From a checkpoint of a small transformer trained on Wikipedia.
Size: 13 layers, width 256, 8 heads of 32 (1 for keys and values), MLP 704 SwiGLU, vocabulary 13555, 15.9M parameters.
Architecture: rotary positions, no biases in attention or MLP, untied embeddings.
Training: a variant of Muon for these matrices, 265M tokens.
MLP neurons of a small language model. Each row is named by its layer, matrix (gate and up: input weights) and neuron, and shows model dimensions 96-159. Each number is 128 + 24 x the weight over its row's rms, rounded and kept within 0 to 255. A neuron's up and down rows have the sign that makes its largest values positive.
After each neuron's rows, "fires after" lists the tokens most often just before its 100 highest values on Wikipedia text that the model never trained on.

L7.gate613 [126 139 130 155 148 145 149 133  91 156 170 192 122 113  91 136 121 132 117 141 129 133 140  96 119 118  73 109 129 158  83 109 157 163 152 146 133 156  83 137  82  86 157  87 139 129 102 106 161  97 133 137  84 117 129 161 145 115 125 113 141 116 131 132]
L7.up613 [123 133 143 163 106 137 177 144 135 117 117 116 140 148 142 120 126 151 111 120 123  97  85 110  85 150 110 152 121 169  93 105 142 126 156 133 130 129 118 113 116 115 137  81 133 103 114 113 145 147 145 135 146 103 102 157 111 121 138 124 166 147 143  75]
fires after: " |", "|"

L5.gate23 [102 183 154 146 127 156 111 113 112 138 121 106 119 116 167 156  97  96 121 118 155 134 145 119 120 162  99 170 135 116 130 149 161  98 113 147 137  90 123 165 100 126  88 100 139 110 132 122 146 160 134 124 136 117 132  87 150  89  75 153 158 112 162 118]
L5.up23 [121  58 136 138 121 108 134 185  99  97  83 144 107  98 103 113 110 136 137 118 123 127  74 116  75 133 125 125 143 141 136 113 145 139 160 154 109 125 137 164 135 149 142 203 109 117 129 153 152 168 156 122 137 142 129 129  81  97  55 126 120 122 111 150]
fires after: "1", "8", "4", "7", "2"

L6.gate66 [151 131 118 161 156 127 113 124 130 141 133 114  67 153 100 135 126 122 114 130 118 123 122 136 147 149 137 128 131  82  88 134 153 133 124 137 106 119 129 110 177 109 145  89 141 128 139 136 132 119 106  51  82 141 165 142 135 138 113 156 119 148 127 170]
L6.up66 [121 161 125 139 128 119 125 138 119 140 179 120  89 145 102 126 163 147 135 121  73 139 110  79 182 151  90 122 123  44 134 166 123 106 113 121 133  95  91 117 125 114 155  88  95 154 156  89 130  58 133  84 143 127 117  85 108 144 126 154 143 131 137 108]
fires after: "1", "9", "–", "0", "8"

L6.gate278 [139 133 155 111 113 166  96 127 105 103 103 117 122  99 136 148 128  90 126 108 133 148 144  97  96 125 106 143 132 121 129 154 126 145 155 137 148 142 154 113 104 120 139 187  83  97 128 148 138 141 132  90 135 137 145 121 142  77 115 124 137  93 113 104]
L6.up278 [163 141 156 116  99 121 143 138 112 136 173 133  91 138 127 173 165 104 146 109  99 147  61  81  86 143 107 149 132 135 121 140 176 149 126 122  89 162 136 119 107 148 135 163  97 117  96 124 148 180 145  88 110 126 111 133 158 141  86 112 161 141 112 130]
fires after: "1", "2"

L6.gate360 [106 155 123 146 141 163 146  84  60 157 122 141 162 145 121 124 124 118 143 134 108 116 127 178 126 124 121 124 154 146 152 153 134 133 130 141 150 159 107 151 165 134 167 129  78 128 175  92 124 155 137  99  84 137 142 106 116 127 151  90 161 153 111 111]
L6.up360 [144  78 192 121 129 112  91 127 113 168 154 112  84 112 119 141 174 117  98 127 116 161 125 115 150 145 136 146 113 127 114 152 111 145 109 138 122 119 152 127 117 145 113 156 109 128  69 145 131 157 136 115 181 108 104 127 130  75 118 142 123 129 119 159]
fires after: " D", " ", " F", "1"

L6.gate604 [120 138 112 127 137 141 167 114 137 144 119 118 122 159 129 113 134 169 145 136 118 114 156 120 115 123 137 143  80 139 145  81  92 113 149 153 144 112 130  61 129 108 150 125 185 118 140 152 134 100 131 134 121 125 152 162 153 102 108 102 115 148 114 126]
L6.up604 [114 105 132 158 114 129 100 101 139 119 119 115 139  98 121 149 146 127  97 130 146  64 100  84  97 161 113 139 125 129 115 182 113 149  96 145 121 114 131 132 111 111 143 142 150 115 151 137 157 143 165 164 120 169 105 131 150 140 125 105 168 147 138 105]
fires after: "1", " |", "7", "2", "5"

L7.gate609 [142  83 116 123 146 116 143 114 137 112 127 103 159 139 126 182 118 130 108 144 102  83  96 123 141  95 118 181 146 129  91 174 155  61 114 118 105  81 157 147 167 131  91 148 107 154 164  74 169 147 103 141 158 150 120 115 118 148 129 128 101 138 101 147]
L7.up609 [115 103 139 111 110 104 132 146 155 130 116 116 122 107 162 146 106 127  81 143  90  91 123 107 174 101 125 131 106 127 122 150 130 117 138 102 135 134 126 154 128 121 124 148 131 127 145 134 108 148 159 128 113 117 158 151 100 161 107 171 134 133 120 105]
fires after: "1", "2", "3", "4", "8"

L3.gate434 [132 144 112 124 113 132 161 160  90 120 138  63 110  86 159 102  82 155 108 137 101 135 118 124 148  98  68 123 103 116 111 126 160 139  79 126 137  92  93 134 143 122 148 115 157 158 140 160 122 144 112 111 109 174 119 131 107 128 113 151 139 106 123 122]
L3.up434 [141 121 102 145 149 113 140 164 118 120 113 117 137 120  90 147 135 120 121 125 116 124 172 113 129 111 103 134 133  85 160 201  85 138 115 133 117 151 105 124 149  92 155 128 111  61 130 141 114 135  76 135 100 179 121 151 131 117 127  80 120 101 120 124]
fires after: ".", "==", ".\n\n"

L3.gate163 [148 176 127 114 147 128 141 133 156 145 109 125 157 139  83 131 125 143  95  86 166 166 103 145 149 122 110 135  90 142 129  99 108 101 139 124 165 169 106 121 104 135 153 125 105 122 138 100  71 190 116  91 116 108 134 135 126 130 158 147 187 153 151 135]
L3.up163 [148 101 116 164 150 150 149 166 130 154 129  93  95 122 146 126 175 105 113 134 133  85  86  95 133 146 148 171 131 124 142 145 101 121  91 195 132 147 159  86 126 146 121 119 146 105  92 101 139 144 133 118 159 117 127  88 111 124 144 101 102  87 114  85]
fires after: "2", "3", "6", "5", "1"

L5.gate261 [116 117 144 140 153 120 113 133 142 152 155 136 122 128 136 115 101  81 127  92  96 159  73 109 156 110 144 128 113 105 133 143 136 141  95 139 151 108 117 115 176 139 148 145 147 102 115 124 120 159  88 119 161 154 140 132 126  73 133 125 142 154 134 138]
L5.up261 [103 116 124 167 140 118 117 118  87 120 101 117 135 156 117 137 134 110 128 114  83 120  87 119 127 141 122 126 120  98 123 148 125 141  94 145 140  75 107 129 179 160 109 101 140 112 131 144 120 123 104 106 139 106 127 125 139 129 111 125 110 157 160  99]
fires after: "9", "8", ",", " to"

L9.gate13 [183 146 127 138 140 117 117 145 111 167 123 135 115 148  72 136 144  68  72 125 141 105 122  96 117  98 133 120 174 123 115 140 134 168 114 128 123 151 154 125 114 161  83 120 127 125 146 154 119 162 132 136 134 132 162 117 113  95 117 107 166  64  99 108]
L9.up13 [106 127 140 127 115 186 105 144  75 140  99 114 142  76  87 133 114  82 107 147 121 113 123 130 140 132 114 151 132 149 129 126 104 151 173 111 175 153 124  98 150  96 144 138 111 136 114 147 126 143 124 113 116 120 114 141 120 116 101  90 126 106  80 130]
fires after: "1", "2", " ", " –", "0", "4"

L5.gate461 [105 150  98 135 133 154 136  78 162 116 123 149 154 136 153 153 143 128 114 161 107 147 108 144  97 125 155 116 133 146 144 114 110 142 144 125 129 120 153 116 145 113 109  74 127 136 119  92 154 108  77 158 121 152 147 175 144 172 146 102 111 155 157  83]
L5.up461 [ 78 100 104 101 109  79 123 159 155 106 176 114 145 107 128  84 126 145 157 114 127 100 107  82 146 149  93 159 101 151 100 159 137  60 110 115  93 112 135 104 130  83 122 155 100  82 125 149 134 142 105 146  80 101 142 125 115 167 110 104 151 152 139 103]
fires after: " |", ";", " ", "0"

L3.gate71 [147 107 131  89 142 163  93 124 163 111 152 144 102 127  84 183 137 133 113 134 138  89 115 106 147 159 121 136 108 160 146 122  92 132  82 158 131 145 157 133 109  95 158 101 136 105 129 109 115 104 123 150  92 112  99 143 120  81 152 159  98 103 153  36]
L3.up71 [140  83 152 109 129 100  81 164  98 133 113 115 129 139  84 134 135  96 143 108 170 142 142 115 144 157 105 119 135 123  45 157 151 132 131 137 120 124 125  88 154  76 131  94 151 111  94 146 105 152 159 105 170 144 127 114 213 126 163 141  88 101 119  79]
fires after: " (", " \"", " '"

L5.gate627 [118 152 130 175 115 158 177 122  81 151 127 133 175 157 129 160 122 111 103 148 112 149 136 136 117 123 164 151 172 128 172 144 118 137 149 155 123 183 127  95 130 102 157 170 125 120 111 155 109 147  87 117 196 136 163 157 112 149 145 133 147 144 139 120]
L5.up627 [ 97 109 128 116  95  86 145 160  66 156 116 131 147 144 149 112 125 114 126 100 178 118 105 150 142  96  98 150  72 136 134 109 119  95 111  61 143 122 106 125 122  89 141 153 160 151 118  89 129 121 133 148 129 104 137 142 119 121 122  97 141 151 125 163]
fires after: "1", " ", "2", "9", "0"

L3.gate496 [133 142 127 172 144 143 123 205 145 126 131  96  64 134 149 121 153 131 115 165 146 132 136 105 147  80 157  97 124 178 142 130  97 127 141 136 143 126 139 128 117 137 116 105 163 110 116 148 136 117 140 154  98 138 130 154 134 120 166 126 159 130  91 117]
L3.up496 [138 118  99 133 148 141 114 143 145 139 107 109 133 166 132 161 135 112 126 116 115 144 102 130  94 131  96 179 108 179 167  93 129 136 123 186 134 140 130 146  61 163 163  97 163 127 103 109 150  92 107 152 157  75 164 103 108 162 128 124  90 160 146 109]
fires after: "9", "4", "5", "6"

L4.gate413 [151 131 142 144  85  91 104 173 112 143 148 106 170 144 148 151 113  67 104 126  80 123 133 128 151  99 109 173 121 135 129 184 135 136 129 149 155 116 126 128 154  94 137 110  80 128 104 150 134 122 168 102 171 146 125 112 110 113 152 135 125 124 127 147]
L4.up413 [120 151 102 156 158 133 161 179 125 111 142  67 136  94 113 154 126 117 126 128 120 122 134 137 151 130 142 141  92 119 148 146  86 107 153 148 112 112  83  91  97 143  90 138 141 124 151 130 127  97 149 153 101  69 166 111 144 117 177 125 112 114 120 139]
fires after: "1", "–", "2", " the", "th", "4"

L3.gate536 [ 81 119 129 102 128 168 135 141 150 136 150 145 131 132 133 193 102 157 132 148 129 104 142 120 122 119 118  96 121 156 114 120 133 117 111 147 150 127 133 146 132 133 140 103 120 125  68 162 109 137 153 108 159 119 183 126 132 115  78 131  92  96 163 132]
L3.up536 [ 96 140 140 142  95 131  89 103 126 165 168 138  78 141 165 124 111 113 138 139 113 100 108 128  87 142 162  95 132  89 112 120 136 124 104 121 108 153  97 143 105 152 131 137 135 125 130 177 127 112 155 106  96 124 140 144 101 107 119 145 102 122 136 149]
fires after: " (", " |", "-", " /", " \"", ".\n\n"

L4.gate38 [119 141 138 132 108 134 127 112 144 128 120 109 119 125 131 107 138 108 136 135  75 125 152 120 137 116  84 147 112 140 133 146 144 110 114 155 161 116 165 164 141 156 128 126 120 118 137 127 130 136 135 142 101  99 110 141 104 112 124 127 135 161  98 126]
L4.up38 [142  77 155 134 116 129 159 106  70  71 116  92  89 193 165 151 132 129 125 129 154 118 122 150 144 132 174 127 137 130 185 129 112 106 123 123 155 131 100 114 142 104  53 123 136 147 134  83 147 147 179 106 106 155 165 123 110 163 134 160 117 108 150 130]
fires after: " ", "1", "2", "3", "4", "8"

L4.gate303 [149 159 143  95 132 128 183 114 163  98  83 115 119 118 136 136 123  97 132 137 148 151 101 150 132 110 131 131 120 129 150  91 133  78 178 137 122 148 154 132 107  98 162 204 113 146 123 110 181 139  85  86 160  99 140 123 109  96 145 107 167 126 146 176]
L4.up303 [199 142 121 167 141 111 148 148 127 158 142 129 118 161 130 116 102 141 173 125 168 121  86 129 122 110 169 119 178 100 147  82 134 148 113 173 104 106 124 154 141 110 101 141 133 130 113  87 118 159 119 101 103 146 165 166 158 126  95 124 133 155 156 147]
fires after: "6", "2", "0", "1", "7", "5"

L9.gate428 [130 109 100 130 154 126 106 130 101 119  96 122 126 108 101 130 168 165 127 151 182 118 135 158  90 179  79 152 154 113 138 124 141 148 143 136 153 140 112 147 110 103 137 140 152 151 130 129 138 124 149 121 124 141 131 109 128 130 164 121 142 105 126  99]
L9.up428 [162 143  99 153 132 129  81 103 142  98 120 114 106  74 118  98 145 128 137 159 119  85 120 145 122 111 116 145 127 145 119 111 129 121 146 125 143 115 153 145  94 121 102 109 139 124 106 120 141 108 109 120 110 101 118 150 135 128 156 108 159 137  87 124]
fires after: " ", ".", " (", ".\n\n", " known", "===\n"

L9.gate62 [ 88 147 146 121 105 114 101 150 100 134  75  96 131 130 127 132 116 131  93 136 125 114 139 107 136 144 116 124 120 109 157 126 161 122 113 103 171 121 114 145 106 139 144 117 159 156 121 130 143 128 157 130  97 104 129 121 144 108 137 120 136 109 136 119]
L9.up62 [ 94 135  85 120 120 152 110 122 108 140 111  97 132 117 113 111 134 160 134 182 132 137 132 187 120 143 112 160 103 135 160 141 104 161 162 139 143 129  95 117 137 162 104 100 107 104 130  56 129 118 115  94 146 143 135 135 122 102 122 154 146 141  93 109]
fires after: "–", " ", "4"

L3.gate576 [137 114 174 153 157 113 146 102 152 136 102 134 118 113 104  70 146  99 161 168 141 139 122 116 149 107 185 114 173 100 146  93 156 106 160 141  98 187 142 112 103 133 138 131  98 100 156 115 127 105 192 141  93  85 138 106 128 123 102 105 101 117 128  95]
L3.up576 [132 105 141 159 177 147 155 125 130 116  84 131 108  88  92 104 112 145 120 148 126 115 169  85 122 116 130 179 135 134 138  99 112 131  93 109 128 145  88 120 116 134 150 159 141 116 120 106 104 100 113 147 153 114 104 136 124 141  88 122 117 107 110 122]
fires after: ".", " the", " |", "|", " The"

L3.gate326 [116 107 111 136 122  96  99 135 107 111  96 143 121 144 129 141 132 116  71  85 169 135 152 113 121 162 124 160 123 135 150 127 117 141  85 200 157 112 123 140 175 151  68 137 120 130 135 154 100  93 114 140 111 122  93 129 167 132  85 146 132 118 113 103]
L3.up326 [109 133 143 161 147  87 131 106  92 118 100  97 158 151  85 100 158  91 105 109 157 134 133 155 124 126 101 146 107 136 106 169 119 118 119 112 135 125 131 126 167 143  84 129 126 131  88 135 147 151 170 169 134 140 137 152 136 137 124  80 107 143  80 153]
fires after: " ", ".", ",", "0"

L7.gate14 [119 136 125  96 124 139  96 120 102 103 137 167 100 101  92 108  96  90 123 144 148 151 116 116 121 130 115 165 129 121 120 112 118 156 127 151 136 136 104  87 165  88 128 140 122  91 137 180 133 191 151  99 122 131 191 107  89 105 108 181 142 125 134 137]
L7.up14 [132 108 147 151  94 154  74 113 142 116 174 170  85 121 156 151 152 118 119 130  94  99 136 158  86 115  71 108 119  91 118 110  92 113 153 172 108 120 136 159 101 132 129  94  88 147 127 133 180 150 144 144 108 122 143  89  96 160 180  91 127 106 146 134]
fires after: ",", "2", " ", ".", "|", "–"

L7.gate498 [ 98 140 149 116 116 136 131 137 119 105 146 123  77 104 103 130 108  91 159 163 131 135 127 156 160 174 132 114 108 117 142  83 136  95 152 141 142 144  72 108 128 144 124 172 148 129 128 145 148 136 140 108 122 134 123 114 154  94  80 132 114  89  90 103]
L7.up498 [140 145 101 123 101 119 113 150 149 183 108  72 101 117 114 131 115 117 162 135 111 119 138 103 102 116 130  90 145 129 146 139 145 130 106  95 116 146 108 139 143 187 131 127 129 147 111 144 121 141  98  77 189  94 152 171 179  79  54  92 133  91 104 116]
fires after: "–", "|", "\n", " |", "1"

L6.gate303 [145 143  99 159 142 152 132 149 108 149 152 172 118 107 125 154 147 117 184 158 105 131 119 154 142 120 104 128 134 109 108 103 121 102  96 139  75 131  86  78 163 161 105 161 118 132  92 115 137 123 126 127  85 158 140 137 152 104 132 149 109 102  99 115]
L6.up303 [146  84 134 129  92 131 116 129 125 194 115 110 156 180 127 128 141 116 117 158 175 140 142 103 161 186 146 108 119 121 155 124 137 152  92 138 136 113 106 164 138 172 118 138 117 124 153 153 165  91 126 138 134 144  96 137 161 142 136 156 170 131 129  81]
fires after: "9", " ", "1", "\n", ")\n\n", "0"

L5.gate214 [152 107 130 119 104 146 100 156  99 142 100 136 139 126  99 136 107 158 148  96 163 147  96 136  85  91 121  94 106 173 116 155 133 146 104 111 108 149 103 145 129 130 100 173 110 121 116 105 119 134 126 138 136  88 113  76 111 149 125 115 108 111 159 131]
L5.up214 [158 100 116 165 163 132 157 142 104 102 103 111 137 144 133 102 116 125 149 121  88 122 130 125 117 173 119 124  96 139  92 115 110 154 142 182 130  94 107 153  78 146 115 100 152 139 126 182 178 153 104 129  96  73 132 156 139 117  73 111 155 139  80 114]
fires after: " |", "1", "."

L5.gate245 [127 151 133  96 101 146 138 137 116  66 110 124 116 135 154 125  82 125  87 128 136 172  97 144 133 116 178 116 148 106 116 131  89 122 130 121 160 110 125  96 135 119 116 121 121 132 161 163  96 166 142 137 117 116 134 186 123 142 166 129  78 123 111 141]
L5.up245 [114 152 122  85 181 127 125 176 153 145 131 106 114 139 112 108 156  96 126 146 129 103 112 126 127 176 124 149  92 156 110 157 115 139 145 104 105 138 130 100 150 104 156 161 116 101 129 164 125 118  97 130  97 138 130 134 111 151 182 107 128 163 126  83]
fires after: ",", ":", "0"

L9.gate138 [139 109 155 130 131 139 139 164 167 159 103 123 112  96 109 172  77 115 115 138 132 111 140 116 173 123 124 148 187 178 142 157 101 164 114 140 104 138 149  95 122 121 101  97 129  97 131 127 114 135  54 121 117 131 167 134 114 148 119 106 135 160 137  84]
L9.up138 [176  98 151 125  82 115 150 114 156 148  98 136 130 161 123 118  87 156 107 113 174  82 175 120 112 115 143 109 131 137 107 139 103 140 142 112  95 149 174 128 120 134 100 133 143  88 122 135 153 100 128 111 162 122 129 124 155 127 181 106 166 148 140 106]
fires after: " ", "1", " $", " ("

L3.gate18 [103 140 125 147 120 148 167 148 145 130 167 116 171 127 113 126 158 138 104 160 146 144 123 109 129  92  92  99 118 113 131 149 165  71 119 124  82 156 163 138 123 129 152 116 130 101  96 128 124 155 103 156 112 174 132  93 141 118 132 111 123 123 132 150]
L3.up18 [133 163 126 139 130 139 152 155  98 159  85  95 136 156 156 170 159 150 102  98 136  87 130 143 103 116 138 101 145 120 111 136 101 116 102 168 119  98 100 127  77 131 114 122 104 143 180 103 132 122 106 136 150 108 132 109 132 137 186 142 119 128 124 136]
fires after: " |\n", "|", "-", " Republican"

L7.gate316 [114 149 124 132 149 126 131 101 166 127 177 103 113 142 131 144 118 121 158 124 125 103 101 101 176 135 128 109 159 104 107 126 138 167 117 162 101 142 148 146 205 124 157 126 135 146 150 118 100 134 146 157 124 111 134 174 120 114 147 105 107 140 158 119]
L7.up316 [146 149 158 141 139 161 103 130 186 138 119 147 120 102 133 139 143 129 121 153 123 175 151 169 164 111  85 141 106 120 160 154 123 112  79 131 154 107 126 131  96  85 144 179 136 142 151 101 155 156  94  84 129 125 127  83 104  94 136 115 146 151 155 131]
fires after: " (", " \"", "===", "==", ".\n\n", " –"

L5.gate228 [143 123 145 115 153  85 175  93 136 146 101 120  78 145  87 150 119 121 123 143 140 134 147 128 132 122 127 126 163 143 116 163 108 101  86 121 142 147 137 141  99 164 114 137  95 142 112  99  96 124 125  77 116  96 103 115 128 117 150 127 133 138 161  89]
L5.up228 [126 113 131 105 147 108 110 128 106 117 137 128 128 147 107 133 115  80 120 159 111 153  78 138 128 150 168 104 105 163 131 102 134 150  90 131 127 115 126  95 168  86  96 124 183 142 131 146 115  92 102  66 167  97 139 104 160 140 184 118 156 133 115 179]
fires after: ".\n\n", " (", " ", "==\n", "=="

L9.gate625 [191 136 115  85 126 141 183 151 110 115 122 168 142 121 142 104 133 115  87 106 112 115 129 129  74  98 104 113 133 126  86 131 121 136  94 132 123 145 154 167 129 139  58 132 123 115 115 127 106 138 106 145  91 112 133 138 190 137 151 118 155 148 139 136]
L9.up625 [133 123 126 104  63 152 120 142 140 136 131 115 139 146  99 104 116 142  64  99 157 162 166 101 117 118 118 141 124 110 118 138 103  92 129 165 132 151 121 150 108 157 102  91 135 142 113  91 103 163 100 117 109 183 128 145 172  82 109 139 152 112  94 140]
fires after: "_{", "O", "^{", "}"

L6.gate23 [123  99 127  82 122 134 128 122 100 136 138 100 145  96 126 122 143 173 114 124 146 139 112 137 119 121 112 122 190 134 113 117 121 132 164 132 162 117 136  99 106 174  84 107 131 146 148 131 125 122 128 124 108 137 128 126 134 165 136 142 136 123  91 145]
L6.up23 [148 101 130 134 123 129 166 125 141 107 116 103 109 155 130 131 147  69 132 135 116 133 128 103 113 132  64 141  95 140 128 155 114 123 124 131 100 145 142  97 157 122 174  88 117  99 108 120 134 155  91 137 127 130 116 140 101 138 109  77 135 118 155 130]
fires after: ".", "j", " D", " ", " Steve", ";"

L5.gate584 [ 96 145 133 119 106 124 149 101  86 129 146 115 154  77 128  94 131 139 144 133 117 106 100 139 123  75 121 140 133 161 106 172 108 124 115 118 114 103 121  80 141 152 139 113 124 113 168 138 164 182 118 117 159 170 153 124 136 119 161 127 147  98 121 117]
L5.up584 [151 138  91 135 109 139 131 125 135  98 127 123 152 165 135  95 163 109 111 180  99 121 214 137  97 166 137 150 105 113 115 124  85 119 138 130 132  95 122 121 153 130 132 129 140 144 134 137 132  71  85 148 112  90 114 130 122 119 121 100 145 134 137 108]
fires after: "9", "0"

L3.gate206 [128 122 146 190 150 105 135 114 124 146 151 134 119  87 165 142 138 115  86  71 130 105 118 139 167 131 115 152 156 132 125 105 136 136 120 131 136 153 110  96 107 126 115  98  80 156 100 127  93 119 126  88  92 129 111 111 138 118 112  96 127 151  98 108]
L3.up206 [ 87  94 145 186  80 130 162 110 127  97 109 131 157 150 124 126  99  81  95 113 131 109  56 167 136 127  98 142 144 144 107 131 116 116 170 126 123 169 146 124 118  95 147 104 135 150 113 141 123 136 137 119 106 114 113 113 134 168 130 131 120 113  86 112]
fires after: "1", "2", "0", "3", " |"

L9.gate24 [106 110 128 132 146 162 160 100 105 149 113 123 136 132  89 119 148 103  99 154 135 187 169 115 125 110 148 117 126 134 110 122 145 116 146 166  98 134 135 124 133 135 143 129 103 127 135 163 142 110 113  83 127 172 154 133 145  96 119 184 116  99 119 165]
L9.up24 [111 126  94 153 138  97 116 135 118 152 153 116 134 174 125 105 121  75 132 183 105  99 169 119  74 130 150  96 127 138 103 121 140 180 109 142 110 137 127 121 111 111 110 118  87 108 104 126 117 120 122 130 115 143 147 158 150 130 113 123 139  97 116 157]
fires after: "-", "|", "\n", " |", " ", "\n\n"

L9.gate550 [128 116 112 132  94 160 146 124 140 129 146 143 135 178 106 139 137 141 108 139 130 139 176 112 157 113 181 150 127 125 131 126 145 180 143 121 141 150 125 132 110 147 144 103 123 149 141 164  98 106 127 171 107 111 135 127 139 106 114  98 153 161 113 126]
L9.up550 [159 109 113 119 110 123 156 124 163 127 122 168 139 142 150 133 168 118 114 137 114 125 142 102 159 100 170 119  42 117 149 168  94 144 130 105 112 118 168 144 174 119 116 131 100  82 127 144 119 155  92 129 144  98 149  98 152 152 115  85 128 123  97 157]
fires after: " ", "1", " (", "2"

L5.gate489 [126 115 118 128 121 141 120 131 124 120 116 141 125  76 161 133 130 119 138 153 127 141 135 131 120 129 178  85 189 108  88 124 114  93 151  93  90 157 153 106 170 131 131 122 122 129 153 177 122 167 109 126 113 129 128 168 102 159 162  96 125  94 132  82]
L5.up489 [128 118 136 145  77 121 126 157 127 120 142 136 134 122 131 138 116 149 117 109 108 126 123 132 176 139 109 147 128 123 129 122 104 102 155  88 145 114 133 135 111 109 103 173 134 101 125  91 133 118 136 103  91 111 141 162 123 120 113 104 131 144 150 134]
fires after: "0", "9", " the", "As"

L6.gate703 [141 154 150 149 132 165 140 134 187  77 101 135 119 191 146 153 129 130 143 145 105 147  74 145 142  67 140 107 107 133 120 107  90 111 127 112 144  81 132 122 123 102 136 122 107 122 135 135 103 148 130 153 111 163 131 169 101 116 127 118 128 102 116 116]
L6.up703 [122 129  86  85  97 157 117 166 122 123 107 129 141 106 127 126 134 134 127 110 161 124 156 114 149 113 144 143 120 153 113 122 160  78 132 157 105 139 112 126 115 122 142 173 160 146  82 111 109 112 146 109 134 126 114 124 127 157 130  98  96 138  88 146]
fires after: " |", " Sal", "ur", "0", " of"

L3.gate389 [ 79 111 116 114  95 119  92  75 140 124  96 132  77 128 130 112  93 120 103 146 123  81 112 128 139  90 113 100 121 169 156 126 142 164 120 134 123 104 152 130 138 112 143 155 103 143 111 127 172 103 146 115 151 152 129 121 158 121 191 139 117 171 149 146]
L3.up389 [108 105 111 123  80 120 111 113 121 100 121 114 156 139 175 150  97 107 135  95 146 142  82 121 111 143 124 180 120 126 130 169 136 136 142 133 153 153 130 119  93 112  97 143 134 149  97 146 190 153 143 124 107 100 173 110 130 116 156 154  98 153 150 149]
fires after: " |", "8", "9", "5", "|", "7"

L6.gate395 [136  76 106 116  96 142 144 102 109 153 158 129 144 119 142 116 135 140 109 112  80 139 124 101 109 176  89 123 129 102 100  92 120 114  99  98 108 167  94 121 136 109 174 135 125 111 193 126 113 152 151 124  99 121  94 176 103 108 128 128 143 118 138 100]
L6.up395 [125 151 178 123 131 144 121 117 119 182 133 207 116 143 138 109 127 155 150 138 145 170 106 118  97 135 154 103 152 140 130 172 118 106 139 150 111 134 141 106 159 126 109 131 102 128  84 143 130 121 178 159 136 118 148 102 108 112  91 124  97 124 108 186]
fires after: " R", " M", "M", " H", " A"

L6.gate274 [105 153 119 121 114 155 121  70 102 120 130 143 141  82 150 134 195 137 135  84 140  78 152 108 131 112 142 159  92 119 135 153 139 184 129 142 128  96 134  94 103 103 122 126 137 117 106 113 115 124 149 179 126 121 140  94 124 119 107 102 128 137  91 151]
L6.up274 [146 110 113  76 172 153 125 141 133 141  88 153 128 123 125 119 128 140 130 169 122 153 195 126 123 123 129 147 139 141 112 120 106 153 149 104 126 119 138 173 124 135 124 114 118  94 138 134 163 106 120  97 148 117 151  84 106 110 123 149 157  90 114 182]
fires after: " "

L5.gate569 [116 148 130 132 134 103 133 141  87 119 111 118 127 103  94 133 126 143 143 135 111  84 174 105 142 119 141 179 145 136 150 182  96 108 144 136 144 135 129 123 110 114 135 132  98 130 104 129 131 138 147 153 172 108 148 142 142  96 109 160 139 108 129 139]
L5.up569 [118  95 114 123 140 114 133 165 100 107 127 107 101  86 133 112 128 163 141 173 129 132 151  49 120 135 142 137 112 147 134 176  96 106 157 101 141 160 126 119 104 122 117 116 131 104 111 128 114 139 124 161 158 144 124 134 135  97 131 139 140 123 138 151]
fires after: "2", "1", "4", "3", "7"

L4.gate383 [142 148 136 102 114 131 132 103 120 138 153 107 134 157 117 142  93 156 143 155 139 131  97 124 106 130  74 110 123 160  54 122 153 144  95 168 121 136 132 133 125 168 163 112 111 150 118 107  97 161 155 153 124 116 159 110 133 121 105 187 136 122 145 117]
L4.up383 [137 116 134 110 137 105 116 159 114 130 104  96 110 107 180 101 145 139 141 146 114  84  97 141 138 120 117 124 124 122 125 111  98 124 101 132 139 114 118 111 110 102 168 153 137 149 131 153 157 131 113 139 136 149 120 111 155  94 205 132 119 101  92 122]
fires after: " |", "|", " ("